From a checkpoint of a small transformer trained on Wikipedia: tied embeddings, 162M tokens.
MLP neurons of a small language model. Each row is named by its layer, matrix (up: input weights; down: output weights) and neuron, and shows model dimensions 64-159. Each number is 500 + 25 x the weight over its row's rms, rounded and kept within 0 to 999. Numbers have three digits each.
After each neuron's rows, "fires after" lists the tokens most often just before its 100 highest values on Wikipedia text that the model never trained on. A number after a token or word is its count.

L10.up441:506509492454519509541510502500544502483427537482521480518494464467497507489500475493535519501492485457506492518485499496485491505497475476488475498469482511515543482522500511512487494511486550554497484499515459482511473495510544473486501483537528483504505515518490454501478494494508505518
L10.down441:432508483536501518507501501484483448514480479487480496511482582492502490508528539501475505485502542499511497506522529543527480500511449472519503500505485487506536500505518472472478508525511546459462461477511495519477502463533467504482499532513555508515496477527464496481457504500559513472
fires after: " in" 78

L8.up462:522491514529469502499491519541468521487517481522518439527542487491498540475502478490475510504517511499461503528508521515508491521505489474489489471459565506490494543522570538537447533461515516523502515478461530529504493497485490484515503474458527505483485514538509479449479504484524488504
L8.down462:489531540501474472516507543511513506506507457532493495552442490529531516482496507507513529522510523486516463483518504550489510535494473517518494507512511475504510481483502502513544501516461492485503468427470493531539501518518477483476532470504520542485471495500501469477528492456498509518
fires after: " |" 56, "\n " 9, "." 8, "\"" 5, ":" 4

L5.up628:523475510516518500475500480506512531492520477458497484492516470474500550519479540488476513453475504509467571514468493543488465515501522505500480504468523494550493509511546515517497479499466505481460514512516519496484525487524504475461505495513523481503484514550495491446519441512498542487
L5.down628:439446549491463493491475487478528487484489510525521492486513452507535530475511500518505532536482458531525488521518518498519498493516498468500500490516492452495540497520506487527487470481524490511526526528521493511487474483500504513524525515504518514464495467487493516514506532450493525481
fires after: " was" 15, " the" 14, " an" 11, " is" 8, " and" 7

L8.up515:553492478552534507486459470499490498469511518472501488540504526490495492486471504534511497482487464545515539535534488503525515514477516495478526510483489549532502497499491504537471506473490510490518519512487495448479551481507503537479510467471489508491519487541473484474487476510507512477
L8.down515:521493502522493516501485488489555517533496476522506488446478515498523521490473505457512534516461504508527459539511507478515510497483517486472526505479553503479493517493477497543489460459526510489532492515468441512457515482521512523494466480502500515540484517513454490476556491488484484473
fires after: " |" 27, "|" 13, "d" 8, "ed" 4, " 1" 4

L4.up412:477499502500494506471539477462541516493493516497501496520532510498503488465480481506521494502482529445485494480475516479521516503527495508552526501443507494448564495559552511479521510500458498499518493512493548460496488531514502429519516505497467515500516529495499517500499487546502498522
L4.down412:452488521498483499514511503503505521493423512500433530461497534513506502495511472516483494521460497506530487453503506467513529517512499552500521514487484513514532520488539515474489518472570477550546522482544476516496496470494499489508510517499461529469516536488528507448473474526495537483
fires after: "," 27, "°" 24, ";" 10

L8.up154:468489458503501501505499459524447520460476479476502567462483507511481500476497526456492535480480485493472535549506434513512540499501512473484508494518538511522543522468535495494462511504481537466490493508519494492523517522514513490480519478457530487492483555493501505457513493498493480472
L8.down154:513503536479511487487523489499500499532495505485517459546472511483546480460483497520508507520513532545548513474487560451511516511432502520491492520495517508492484495496537502488496515479459486510509482497510488480496510474465491513503498506519532525488514463491502477524523521508472488499
fires after: "," 25, " and" 16, " but" 11, " As" 6, ";" 5

L3.up597:495511484522460519539510496503494485488510540504491446510521494505530513474493505458515543495463491561497537510478478521504519523490512553522530503498489491466504507536510486507546522499515526498487461499518487476454486498491476463495512517473498533522505522522491492462518503495542459512
L3.down597:503509522513480525570536534527489493474482500504509445477506489463498464508489472510478539481493506502522514465526526492495505485508504500530486483478519512483525528513495493477472561504523512502536524469520492510490461474522461452487466520478482543532490528490526500485495542546512497514
fires after: "\n\n" 32, "=" 23, "\n" 18, "-" 12, " (" 6

L3.up178:458470469482514519505466475468500485511488522553489451472522498554465479537518535458472499502538485491515503496516502514500497446533545485499529513508502509508534529500524533512505442469483478468519517530503522537544491502463497525533530513484475559523475547476501489493491475472515518472
L3.down178:453510483475491494460493526478518504520530459489457508453557507586512522503497472475490508515498507524503524483485492522483498502481519518510522505486519526497489470509506507478518449502512527499520509504472527499497482516504516501482510465495542524500490557498483521481510480496491494490
fires after: "=" 25, "\n\n" 18, " Arab" 8

L7.up532:475498457478508543530477482517511480547521558514507483481524478523470504517519508508472484477521480504505485504469488519460463483488490495523453482523519517497537500536522490457490463491511477507508458506498472502537512502533553487495505496499545470495533511455497485493487449496508503489
L7.down532:510533468501488477503462509497500501508508529512479482469445518497556464533504493479517499553499565511480498505499477485522552510493535496523467531503472537494480493456498477506459503510492470498520502511470500461518546507467513507506490494500465537533471520512552447528528491510480520486
fires after: " the" 30, " a" 20, " of" 7, "The" 6, " in" 6, " an" 5

L10.up82:487533491512504482497494489525491515503539506467481518430482508485479468532457489516466503444456488483461506499525510467517512486513497525504494493503549514527490512496470549496482480484516482535551505515468482491555489488499494504513483508503525469518482496527503488446500480518455463507
L10.down82:507546488465497473482548483537503485477495491462510514498449501517510503501520485543491477503516500505475530516485540537504500449494576521495490515493516501480506497516471486505486525501498517513491530513463501522510530507462511495517470522505508462465490477532445516495486533463468476537
fires after: "=" 66, "." 14, " =" 6

L10.up490:485531449464550513527454515500479476525487506466496522447474523476468459500470522474482529472474498486489453483484498501521487523521545442549474494495496535523523524475497511529508494480529550501488483508486488489526509508518461498525473496483549503506498516502520489516473518497465471526
L10.down490:486480489506505464517510470496533507486508526515478527485489480468458451499529505499492520495544487543506489492473547548504527501557470523531520460489510483523492540510468487503479469533470479516481490521535566470459489465481542501458496493533505476493526508475511475485522473468522476509
fires after: "=" 32, " state" 6, " =" 5, " be" 5, " view" 4

L5.up475:478499484509523512551467509519476557492522478532489516489541485499525518538489513479514520446496484438514511506519479490461528515488496509485513500487552489431513491515509491534507478439513508537482498527496514512505503539503497487476494549521506512475501515546520507477490483529484444503
L5.down475:456480472456512558477497475495462493454522496531505469499463520440484487512504515510518489482477537500517500533472489506516491540498489492539483528544532495518492474479493532494557539462511480522504539509466522478474504545523518510487524494474496492463451494552511501477488516481466525534
fires after: "," 63, "." 13, " because" 4

L4.up374:517496487491523492462506506515515472581492490485499517514506449503438476495450527481531523508525481527488545496474496531499518522496508522484515488509547505516530462472518460506495489479480521474462503506470557502467434446494506519498531496506527479458499493517497506477480490449521463552
L4.down374:471481456469498509492474535494481486507485491522525533516524516487530544494482510488496478486507509551471523514546456507490513528496478530516467490501465506509538485477521483522462525481538526493516517450509524492508518523476549498496493511516468485499549546468545521454510579513461518527
fires after: "," 22, " the" 12, " (" 12, " No" 7, " and" 6, "d" 5

L5.up89:521485444490526450526459460550514526518521507496510494512507473544518516489534527499527546459513506510515535525492511465485512482508505490476482517476495520536538517502512505541494488535495520463463502504452522460499539529516545470505480444490522497517585512499485479511506481485503476482
L5.down89:511499517469498486464500497503482479465477515537518553543533538492484511506480490534471493498544496505513498457506544474490488527515526526493523513504459464536504558509490472512454523484475480536435524513536482482491480510503491501487496523474520504550479496514509512503562472525494501460
fires after: "," 32, " as" 16, " there" 8, "There" 6, " Preceded" 6

L3.up138:478514480494507458496499530516505522440494468493526504514507545511546509501494475511512493509488490499526528524518525480467485489517511508522517522492465514461445481518512516440535443501474546472490488496527515495506528565487508505529490536462521512498469496521463509494495505506475477508
L3.down138:495517530551454503507514505528491557507519500484449489534529506507494507501507484471502499500495457499521475509501534504465519503471498511461511504510516541477532492559497504492506474512491516484497499530486485494489473483546457485499454477552539502499500510498536500483451461483527411491
fires after: "." 22, " |" 18, "=" 12, "|" 11

L7.up551:493527512532513471501517503494512502530441484507487494530459484498522487515499495505522476476537536462509511505470485505506500515471483515444492499505512480540517517480483517489540485486492466485515525508516492493538471514486489518525524470512511479434475507491550477450551537531494473532
L7.down551:467477520508452493510462527550443526486517507513503484491507496518541467488480537492467508495525504501518515463506512454499505523499490526509501510476522511500502476535555488463463543508485556465503462514472497448508490533511526497492528513471464512523519492553495489512528524454521516495
fires after: " in" 26, "In" 15, " In" 14, "K" 6, "Be" 5

L3.up94:475519548487535492507501434508523550484484475523525509517479526509522490528513518498490472539474492479530493535472489523559522520511551523522480514550486527540479529501491457530512545477508544476471502443507528451490488497490515467538507471513530464509488485487456483463491469527475493553
L3.down94:509532488467480482499488473499481463488494497530472492494520468511516478511500500495497503493547523484502542462482509453483511552498543505490434519508497512507497556502531500526499498481504475524418531506491484517504551463452524550495481479494484482505492488532490520505488525544501511476
fires after: " The" 26, " the" 23, "The" 4

L4.up48:500507528507545527524457499499536517485471503493489528478492495484518499508488522507535503539497480499478536531506529500529455495508505543521481520497489488501472459471494548476448531509497517506518519531493481504507496563524445476517476457554471483510492470519549512502431519495475471478
L4.down48:499496533467502482511518561471533484565487475501528476490513514535485509482503506477512473539539524514481509487487533481504572511497509539501499476497491495532476506479484467487487489517517489479484476531494453526540517498517495516519509463540480506479499479475480508530524501469469486523
fires after: "=" 30, " the" 17, "." 5, "E" 4

L5.up592:497502508481515572507481497492474511475490565516485499515485533527536468502498496500495529499537436492489480521528495493501468493481505477470503455488468514507531568501522493524494512495486483488527495533508528476472528539512520485535524503504492484532504504514538482471459484505521453481
L5.down592:502524482468555515458530527502534486466505470440459516547503486486520520496511527457510504521456504462517562490481498516505526526468451506458492572517457504531505471488501493499516542508481462484505481521477527505496522516501491515489476493500525497494502481511516517510525502502527493470
fires after: "." 20, "," 16, " (" 13, ";" 6

L4.up623:516482543426461491516539490533499509509475490506484464518472521505496485510494508542472522476499486521505473500511478522483492471507519488475504477472484530529554462529517551480466502483470518479506500526467499506547491520508461501495500447495497446498459492533499462485486504488515489514
L4.down623:482509501462486530486522512507503486502493453539466486524522546497466513481517525504485502538562512523495508486499513514499474490480502518474517479480477501505534475444477493488488489535530533513507476532517529523469497506464471486477539539484458470482470502506531547471512501498513523513
fires after: " |" 37, "|" 12, " in" 10, " the" 6, "In" 5

L10.up77:507527501462492501510514464495474489452455487493502452504517482477501443467483475524505504537494480478508500509452486509490496503498479484485493498535456520516482508535512554487496504511492548515486498508496513476501479500539492518542479481521550498504491474482481504490519508481524448491
L10.down77:478518525482494501519456488515464486538512485488520457508486540500492515458507515477501524520526434510539515480522486448491486491507505451514492538500488536510485519516501533548503485504516534472481466471488510440466483521487461510555489476487475480518517505488471509494509516478482490509
fires after: " as" 27, " became" 10, " was" 9, " is" 7, " of" 7

L10.up358:487510493481511510471472555544513516506449542506509467532497503513481520538533501460503477527509501485462501507497521519500498502518462524467497506461582530510504467511500496514485519487457497464522506500478497502540464482491492495545562499478523485523463495497514495452520462527525490533
L10.down358:529505528569473515539483498511515462469490501473480497542476514470504463490486555448520518533521471497520491491512529494519488482479518519446497503465538482510455493504464475465525472535480493523511451489513533451540520504488494498549502456535511503491463491474496523501515506498477488465
fires after: ":" 28, " |" 26, " the" 13, " on" 9, " of" 7, " at" 7

L5.up397:490530503484522495526484507454497476504489495488493525482482550448530476495492478543515472525496508471532462495444554472525483528492479471523538508502476469484471490446490555543516490480515484507432512513517513496466530512501491487484493513495511504487474545530503485512516492525534519450
L5.down397:482542493485454457532498486509554509487496474497498518535483517470443520500506493530483502496509533503486499523528474498512524492519534463474511547537494510533512488491464518480485487513484543471548541478476503511487521517525486540508514509500489511503532480554473460518530535502478503492
fires after: "=" 34, "." 23, "," 6, " more" 5, "s" 4

L5.up160:503495490520466519535520485481558492509546517493542483501542500532498499477485488487453544468476488557517516476485513501566531519490495517484528498463509481463527489508528471509501492481459509519488502488529522470463483453490457482520496581468514508467495521486513514464519517494491507481
L5.down160:500517485545519486493524505518528463507525512528525474511472529460514472534517534496464515472499508517511499452506531490519504475509467524548534504471548490494506519491497496458505493550503527514518508479516525473467449511511500462536485525484481520501467500504512484479465482522515504536
fires after: "-" 36, "\n" 14, "\n\n" 12, "=" 7, " Abdul" 5, " \"" 5

L4.up569:519492531489517541507540477471496510529463463460452503500470541464492462538496488539486489523531474537489524507471523467528491491502469499488497478499497540493516476504509489487505523483472523479506513502476532510545469526473467518528511467455544502487450541511528525496512501517561515535
L4.down569:499450528504518519453547487475513520531528458517478514463479501489502497541493496485484437506537477545486502490485493504489489479495504510500498502525534506504486511450498495496517498521489510522493474502509482525471540524477487516510510465496518531534501493518493543516510521457498468509
fires after: " |" 35, " from" 5, "N" 5, " is" 5

L10.up444:505524481507499482538484489530466542532483467478489504529486469502516517507510482516460521459484506502448498526539493521494477513531508510499441446527479499495506516521494504482538490502481511488503486488537465509559523520472506452511461491441494486475531502499526449444500469519485544496
L10.down444:460509486491502495503529529469518495509515553528519522472473502521470500507495522510464498518507500525504477518462513439533522470521501475508501492514454515502519522489446512527443480495505520483466523521499477534443463488494515508547527509516456473501511502483480512522499447542519497572
fires after: " to" 36, "=" 12, " in" 6, "M" 6, "Be" 5, "." 5

L4.up178:466494531490487479473518494495498501485522542506489494520478481491510506494496479478556532477554495524519525466498470501532501498508473498502509507509517503518522505441519481498502462488512509494487497481509510508473521543476486504505476536542506427487491509537535491457504476436533473495
L4.down178:535473504487506467549524472477495509489531528438506511527512494448497480501493502478511552484458483492523514499508492465557475485493542486479547528493487486517520496553496468482518533437483493539502532539453478490528483512468532522536466482485487487486535495537520532480481469489468508477
fires after: " the" 17, " a" 15, " and" 10, " (" 10, " that" 6, " \"" 5

L10.up32:502514558474449526518520507482533509498506550485544498534486491493476495477526437519493474532495492475478529513521492468462515553500441505453524527464478469517508474537508484458499496519453529465468516498489484475480459518521500458520476537498477487466535506515498516467521491495529487522
L10.down32:466536515507523540502493485527458491490463493462493486484485473505512433550516466486475469461567562514492475488498492491542512474516480494470493437511477493496510484518482479466461488530527474480519498499519513523547525476513505511539520492463514502496523513460477483523490515526492509496
fires after: "-" 47, "|" 10, "–" 9, "\n" 8, " and" 5, " in" 5

L10.up257:500476492496495510500519468472509477511502545480497482499475510537486477475532477472463510488469466519459504499532475483463498527526494541466473479474519516489519545523500490537472472485568516477497453500524481488470530529485526495483491453515472480504487527483500530462517519510503461505
L10.down257:536493492513505461499526522519483533533518495518507494525506501509494532522527494485529471511491468507500471529518500441524530490462472539540479480475516495464495532541506528456521545481467490477476472481495509518524527515512501507534521474507512524524522484511533445523514490510485510499
fires after: "," 45, " and" 14, "–" 4, " to" 4

L8.up49:511530515512480557526485506506513492485500504521439495510527479526456601495491510504525525501529507525507484492513507520531495438538473437480461452508502511486507515514509530492499474473502484514473480510483502492490525511518533493498534513470532491476503525504486505472466492459506536487
L8.down49:507507542526504483500534521469510493527478512551497507501473503510473508506459533482495493480541495478535554492494516514497513497543471461503551454494501535553548524489528470505492514496472498463470469497476524517480449517486459479491486521527517507513483496540499494504477497474484508487
fires after: " to" 37, " for" 8, " was" 5, " To" 5

L10.up334:487465467496504491515489506500511500501444527450495515441492498501495456464494505504481534493499504491481523492529488529495540522507516519474436480504478519527524509549487542526476495522513522478512475535466527478533535522540528508537492483497499499494510537476454479461499495468500451505
L10.down334:456488474547482489504445522492488543509527485457524471473526483487501495498532502462500547511527505484521534513462502462504471547453492515503507473530533525504507476508499467479514469516505498510501489517501505486494482484535475490511479469503503513509519487507495471480520461502500517512
fires after: "," 45, ":" 5, " as" 4

L7.up66:526479515464478536539505470523486511479449512536478469512481504473533529527496531544491530460496482493472515507491474465493508458490508496521466529458512479454500501505494527525500524502490523533482547484502483511545488516498465514507500513489559512478490551513526475529510547467497464497
L7.down66:507499528495471484526476500477484485518512524484484486525521527512482493501544493497478501466540533521524540483518516482490539501481478482544486507467456497439471542502446481472539537528526518487488504475536519498551515530482429470476514544506542505558505491484488537484479482490538504536
fires after: "," 37, "." 9, " to" 8, "\n\n" 6

L4.up631:502481514501509479457478494524499474526478480493466490550492476529458516454505522482513524470491489503466522502483485486522487482570496493540510483516507519507522482502505447511491508485490539459488508546503493493499460503473493509479517525470534455453533534517532499519466543468521485488
L4.down631:494542496489494501524504521487508493490493505488524473532492514521507518522509494499516499490522519498512502486497494468506468516516524500506525462593490532485523470502509491509455508501480528488494466442524465498455453545466525525487486525514500475480504492517466540514475522498497546491
fires after: "," 36, " and" 14, " (" 11, " di" 6

L2.up82:506487522521508487470494510506476495527518484504518509508504496529464513475483472509488499489491516480497505513477518490474535484495482476492500526486502552474484516461498530491479527479480549480524533483449471528518483491479514527545473504521517475526446474488479536485523491518526453509
L2.down82:476448481493556530475493501515492510532493512445493533505518526422443502556536481488477471462519498515487511534474502517503492465497463493495478511501529469549522492508499473512506498498517506537524487523488479537521508521506541515513510500489488490515523517501486515466471484488498462507
fires after: " |" 32, ";" 16, "|" 7, ":" 5, "." 4, " every" 4

L7.up96:513527493500522486472484507495521533467511523483515461535449497503521543519497521516525479498478542449484516523550494516521507503471444513506515504526523508516510518517520503488493481501502492544502507530540509467484439523509526459507505526478511494514463503505489442472520480503499485494
L7.down96:485500491500501486547515501529485433490499457517522500527483527494456437460511491478496497519500520514503490527462516470477504470529551507525504482484462506490541493506497508478522516506484527482513507490525511516514494546498455529496496516555526445548527520494465534532488520496468512496
fires after: " in" 42, "In" 26, " the" 7, " In" 5

L5.up315:470461483510516456508505506526460536442502488495493462522517541501462538518480494465505495487519496496495480498457490511488526475486491477474483488483509470484563529547493523532482488496511501566478557521523498467546508500489540495493528519477463461455521521499490473511514546499514472526
L5.down315:534537518463468546490456531519487465538469546502466525490502488466505486525519488526506501480508503536500519526511502510477502501542502511488505485521488531512442483478516510520513528494479495471491494522494462494510515521488504524486494508465517489520473457538526531466496484493535512486
fires after: "." 38, "," 21, " that" 5, " In" 4

L5.up399:458502503519489512494491545500448500473520529510475493438508514552478511529487471509538502445493510519500486486524529511467495526493506511456518496469478491467509508501472544489468487430505521545472519484504548503505486497541502512496509501488552468512502475491539473447504473546524496477
L5.down399:497522502511548475530487491529497496501464483478471492500517528529514510501520497538491495502495511472446494483500497534551496531497528548459529481508480514464483493482482503480517506531474537528479527520525517517501496515511508477504485490505484478483484467525505486523485499480508466483
fires after: "=" 41, " opp" 7, " fa" 5, " ab" 4, " res" 4

L5.up597:518531500515488473495504556523491506520506516489520497539528433533529525492501519508517503511463506528516534515496497520506483479495506500480511515488520510527526502468557510525468477460455497500453460483475478480524471493468528502480527481505496485489508451515499521448535498509512500481
L5.down597:468498491479472508488509514518560459512473467461554513557478485531488570515447491484504493524525446495481501507502499521495497486492507466496508474450462507453494522512530494471513474486539508517494505486482500493496519479477538519524535502540476490496450500495508505479496491509499471527
fires after: " the" 30, " in" 11, " on" 7, " at" 4, " sh" 4, "The" 4

L3.up301:510507482461476484480496499513477556509508515519468498472500522530510545470460442454497486500514495473539498512478522437517503484473493479525462499486519510530519511507501473483557497482520479472472503489467523523469533451531486495509502508499512506478532522468489517516582502494499531522
L3.down301:540520514479492509524495525517524496513495508466519488514515523524523524529505516535498451507503502514481466494481507478480484525479493429495511475526524508489487528467535483515492547511470466489461509458501509496494513426491510445423524494452503528503539518534505476496574521475541495515
fires after: " |" 44, "|" 16

L10.up495:560482501485553505479516455498508531519458484468471525497535486480548457479527503499533506537529493508497574504528497525497478470514510480529490495495542518536476488537532523481454458517544533506515480486481512492525514504518483477508498488490522492505441503546508520476494489475533432494
L10.down495:508526492516472498469472487474485495556479540439518504503527521509481459492481496509515484513508516495512520492535514471510494509498519460530483554454513508533518502501511505468537480543480560514463538516549453534524492469462509494482514491519502477535495525498466534487488483456528471437
fires after: " the" 31, " is" 20, " was" 7

L10.up200:539537500463503501521524507567500514510496518457491519494513511500502510469487504481469510528463513502498456486510472530520533478512538510473492524505505486491458552510473498501485483529539501482470480478464442509549518545514529448471497520509489527501467513490529508485493467489512490504
L10.down200:493441509491537496531484522497502502534466484544521510464475495526482487480483490466488494517533513483488501560498469440522482488446533490525507515484473508509464490511515448502475534514504498525483468493539534514426449519497501529527480484446507522511484469537484497512485506492525503538
fires after: " in" 29, " to" 15, " a" 5, " first" 5

L4.up385:550485501504482491491544501518496507500512503484480504490495489518502551469500499497510540504510519508482507534484509524512437516512454528559491461437513514537511482483495498495537461478494485486508466493483531514535458510536541507511507501471531512460459513495509487505582511510545501478
L4.down385:513488473525465504492498515510486461520481489479464526498504482479531469495502472460517523522484527459471485548498491494461488510500442479510511485491450560468522488518532520488506499515496507524509488485509534492512525508487513504516486463486499494493506482505524521508549447494464491462
fires after: " |" 53, "," 11, " (" 4

L3.up578:490513466535513459512479533494487550455501523464519506475510481575536503491535442486497535523508463464470504537470505473480488499508515534475490519498534480518497530484490498501470495463545475478500509506484478528493523494492510499539474502521529519486492491514490569520525491498487467490
L3.down578:461474549513528502495458489495477472536494469486488493523495502525541490515520510529479472535536505523484496512492509524486529495480476482514505516518521493482488511523451490516473543459505493500498494487514491480508472500496469517435517531533518505526471542470480551496500535472482466525
fires after: " |" 26, "|" 22, " Un" 6, "\n\n" 5

L8.up79:509471448499511513458481521501482517499475497519517519502521515511491511498470479500491484478486477506511484491504547461492457466508522441510500546512519527498502521511540494447470470493513537541500500486472524448495445476526498507466450485486549463494486509496494563503496526493524502537
L8.down79:487466472531507493465540464507478512504472524465537495497474501478515457529498480493472473520476519501480502509527474520497480605490539516506530463500537478552508526467474484515511528510496492505512502483506501537466482524503482523492476501507541502503458446486496486464519509491438524540
fires after: " was" 37, " is" 13, " be" 5, " been" 4

L10.up449:522541531501505469506490549496495519510453530488501495524465487475489540528492462505473513487468437485525488537478501490495481510473515495515481489519513493491464510497492469506536514530499498505494457482501534524536521509492445492509509521478566517504440468466505470490465557484475479482
L10.down449:470520515463502537483485502498456486496491496537479463529494530522495495480493525483529472498511513481488449512561501518515496509487496477565521576512518488502466533538518478494486494526481499498496491512516480512492535518480501493488519460477493510510479478492520487509480509470522472474
fires after: "  " 48, " |" 7, " According" 5, "According" 5

L10.up161:546483434536479520538520481526476537472489515456475476539488493512494528471537474503511478475506549528546488482534528482479496554524525520465462505493479503530521506466519528506497472510484533509480502527541513502493493512486471494514473512511515505535490476520488468497512467512486461504
L10.down161:495502530502510547498485546495521468485531514485519512474510515524461492544497521513475524510514463481483484507450530470441477466465495510546523498532540506464513516471488492512496523494530492491507460482455472472487497488552510459514525534525495494500446522540531521539492485516484470512
fires after: "." 36, "=" 9, " No" 6, " 18" 4, ")" 4, " age" 4

L12.up94:515434520483475462492460502495469485504490496537530498497524523505525489483471451472490487504513471492509497521503514503490504496500503535503552497458493528528512474444504500519545478557496526535499515514468440501497496499517509503531476480480503444479462493477512539503520494528504510483
L12.down94:482507510530483493477496505504494513470469477475512501466505473500481454507512552440484480503463515528490515489520508499507528423524488509530463490524480448515528518528477483514529510492477523467491472466509532481536518519508535487460475511507513550547490511494508517505482538513520431508
fires after: "\n" 49, "|" 11, "," 11, " |" 9, "C" 5

L2.up607:494509472475431466493502448467533553485502524509485505487521504546500509489457422493469508513482481507543502526466514488539472499516493505508500524539529529448512506496482478523475492460503466516488533497490516482473525481533512537495520547447510497514483493494476497469577518530481528501
L2.down607:494522483491465468520521534509468489487538524508527544488481506532495479479483533539451444504492477538472499532491516460511472466496491501544496482518510469463518476514534518519490497492521459521453515479471512490541509459472501495501507518469527487462523488509549510529480488491513487552
fires after: "=" 21, " |" 19, "|" 19, " Did" 4, "\n\n" 4

L10.up348:479517504435506494491514522568534503511492492475518517473504503489482493511497491562518521465538514496490486504510478514484494483501481483517525490504487485501576498497541549482493478525530513501480478510496500474472525505509563438525488481559526456524515544496501497462529495524520534515
L10.down348:490496515551480501521526512435483502512518503523515488491517526523493505526469501522464521504486534486537492508481506483540533461486497507555516505466489492471533544491436465518483494490464513476520457532512516492495458595463484523463488524496469523477480507535526474528484512512464514484
fires after: "\n\n" 16, " the" 14, " in" 14, "\n" 12, " le" 8, " a" 5

L3.up612:459475488510533494500498462514513523497460496474480504524527541491558492509482478533545496522502523467484523530509505465459467518459491537510533497487492521512489505521534529489446499484523542476523475489519490490472487496531500495537502505517525531477495506508488489514551526468489499431
L3.down612:475513495482468503499509541523491535524478500512482514523544472491555537492487511459511484517492502490501511535468524526516496503433517499467503508451441471486498485531494513508424527481507495485484529520473495437484524512530517487526481476527495518480497463509500540525502474510515505511
fires after: "-" 21, " |" 18, "\n" 9, "\n\n" 7, "|" 6, " •" 6

L7.up386:473466471518534495464522509489477489466458506483535469489486540531522514477484517483540473506476550546500497472508556513523490455505491503524505501506528506498511543437541524502466472487492532489499482544506512532492493493534503477477482515450502521481519496476511530522508535490501505507
L7.down386:493496518510468493490515522492504463512512518502486512473520483522489512515530472525492476548541439525493505491465537519487465498533489523523528532496443486499498522574473470510532497522504462515509462480511491492521469516476486482514474527518525528492503482442491511499521511519476551523
fires after: "," 50, " was" 6, " is" 5

L7.up524:539506484534491530554508547492467508469517516464507513504465489460556488462479509488528489516496499481531476520508511517502480555492521510500549495502483500500516486468506501560531519464440499516469504503538499468507503505523492455454521485439524471517498506538503495524452491493525497458
L7.down524:455474501540456442521489509493554517491524502456479493492490483460536494478515512519490501493481476471474529492508482490483524532520510436504496509489534491513531511510530490502491509501516528469494555540478519514484495510510494527518511488508521478520504532555499465512557502484468512497
fires after: "." 60, "," 6, " but" 5

L8.up554:495513537495499466464482491530466571486482516504507454474490506466529502514522485521505513528475519531523521520528503502502456525529488506480519499515501505501451471506500536523502497456527530481498520482500489507486504471542498473517486505430544486506510474457449490473493523449496467524
L8.down554:506509499549506481509502490515443504495508484497492473508448480493531476520502519500510492510498541487509503503478463511512483531541446461506491531475507540497538494488508549506508469556528527464497444515536532507455513490535499464491481503524544515508496506513516461489497490480476536488
fires after: "." 35, " |" 23, "  " 9, "-" 8, " \"" 6, ":" 5

L4.up250:502465470519463465496495492534531493487482501489462548510504496509468517522507434500490528493526463517463537496528526501511456513514519462479491473490478510532508491461516503456469504515525513489550516487529485535462467482535496481463498496515520533471502477513517534497515520486500511547
L4.down250:507516506527507524504499460485517522461471518450497449516511431475533492515496473477480521532474531520512484481515460485499481493533502505498522485512474497486546482484522545504532516537415526528523544487501508529503474478524485536510510492474542479516513545505520524472542497515498472486
fires after: " is" 28, " was" 17, " are" 8

L5.up426:526510495503486479473457512518543469533484511505521496527543482531497549509500557542550548474517509487466519512453491479471466508533515487495488502509555484511510502492548454505496507442470516465517485488486458493512483476491474522456517505477509483519490499533502488480543544472499496485
L5.down426:483515486510473527445511513515504506499475496460516440537537534524501517482493475516520541528523468497507513518527522541500529468468518489490511518467515469484496484477499544503493486511468516516526502493450501457507520452541537476516490466520526526486495515480500506461481488469523528469
fires after: " the" 26, " in" 10, " of" 8, " to" 7, " de" 5

L3.up114:507494496514485487514561460481468491473490505511483496479514514490525494464433456522495498489443488474518549532490531505571527497507484496488502467458534535490531492507506520531476489503482476505473518504488472479532515494498530489543476480497491506455483491514515477496532512509523485486
L3.down114:471532439535467495493535536497533497509496522495468530459499531489519448519477458480525494490494468496487481520527534500476504493500482502553496525447463494505499531505508478450537472526523479486506512499523485488520504530524514494501493525489499563548524543504512539459527459517509476498
fires after: ";" 46, " |" 31, "%" 7

L7.up356:428506485513480497512487469489523572477469475498488490493495489511516464482508435472502543519502489486495543481481480477466523518496491532511434506531501479503492547550547463544531487441512490482516492481496513464519468499493491501520540464513529495489480499516521504506510499512498526518
L7.down356:488497492525514508505475486462490506503455482496471544467489473497497497440538497490479582546525494495526494523459517469514492485465545532497494520479513523500525495486491486509476513479554501545491489468504504484507536536509489470477489517477531475467481496525490526511494504512516525498
fires after: "," 24, " (" 15, " the" 15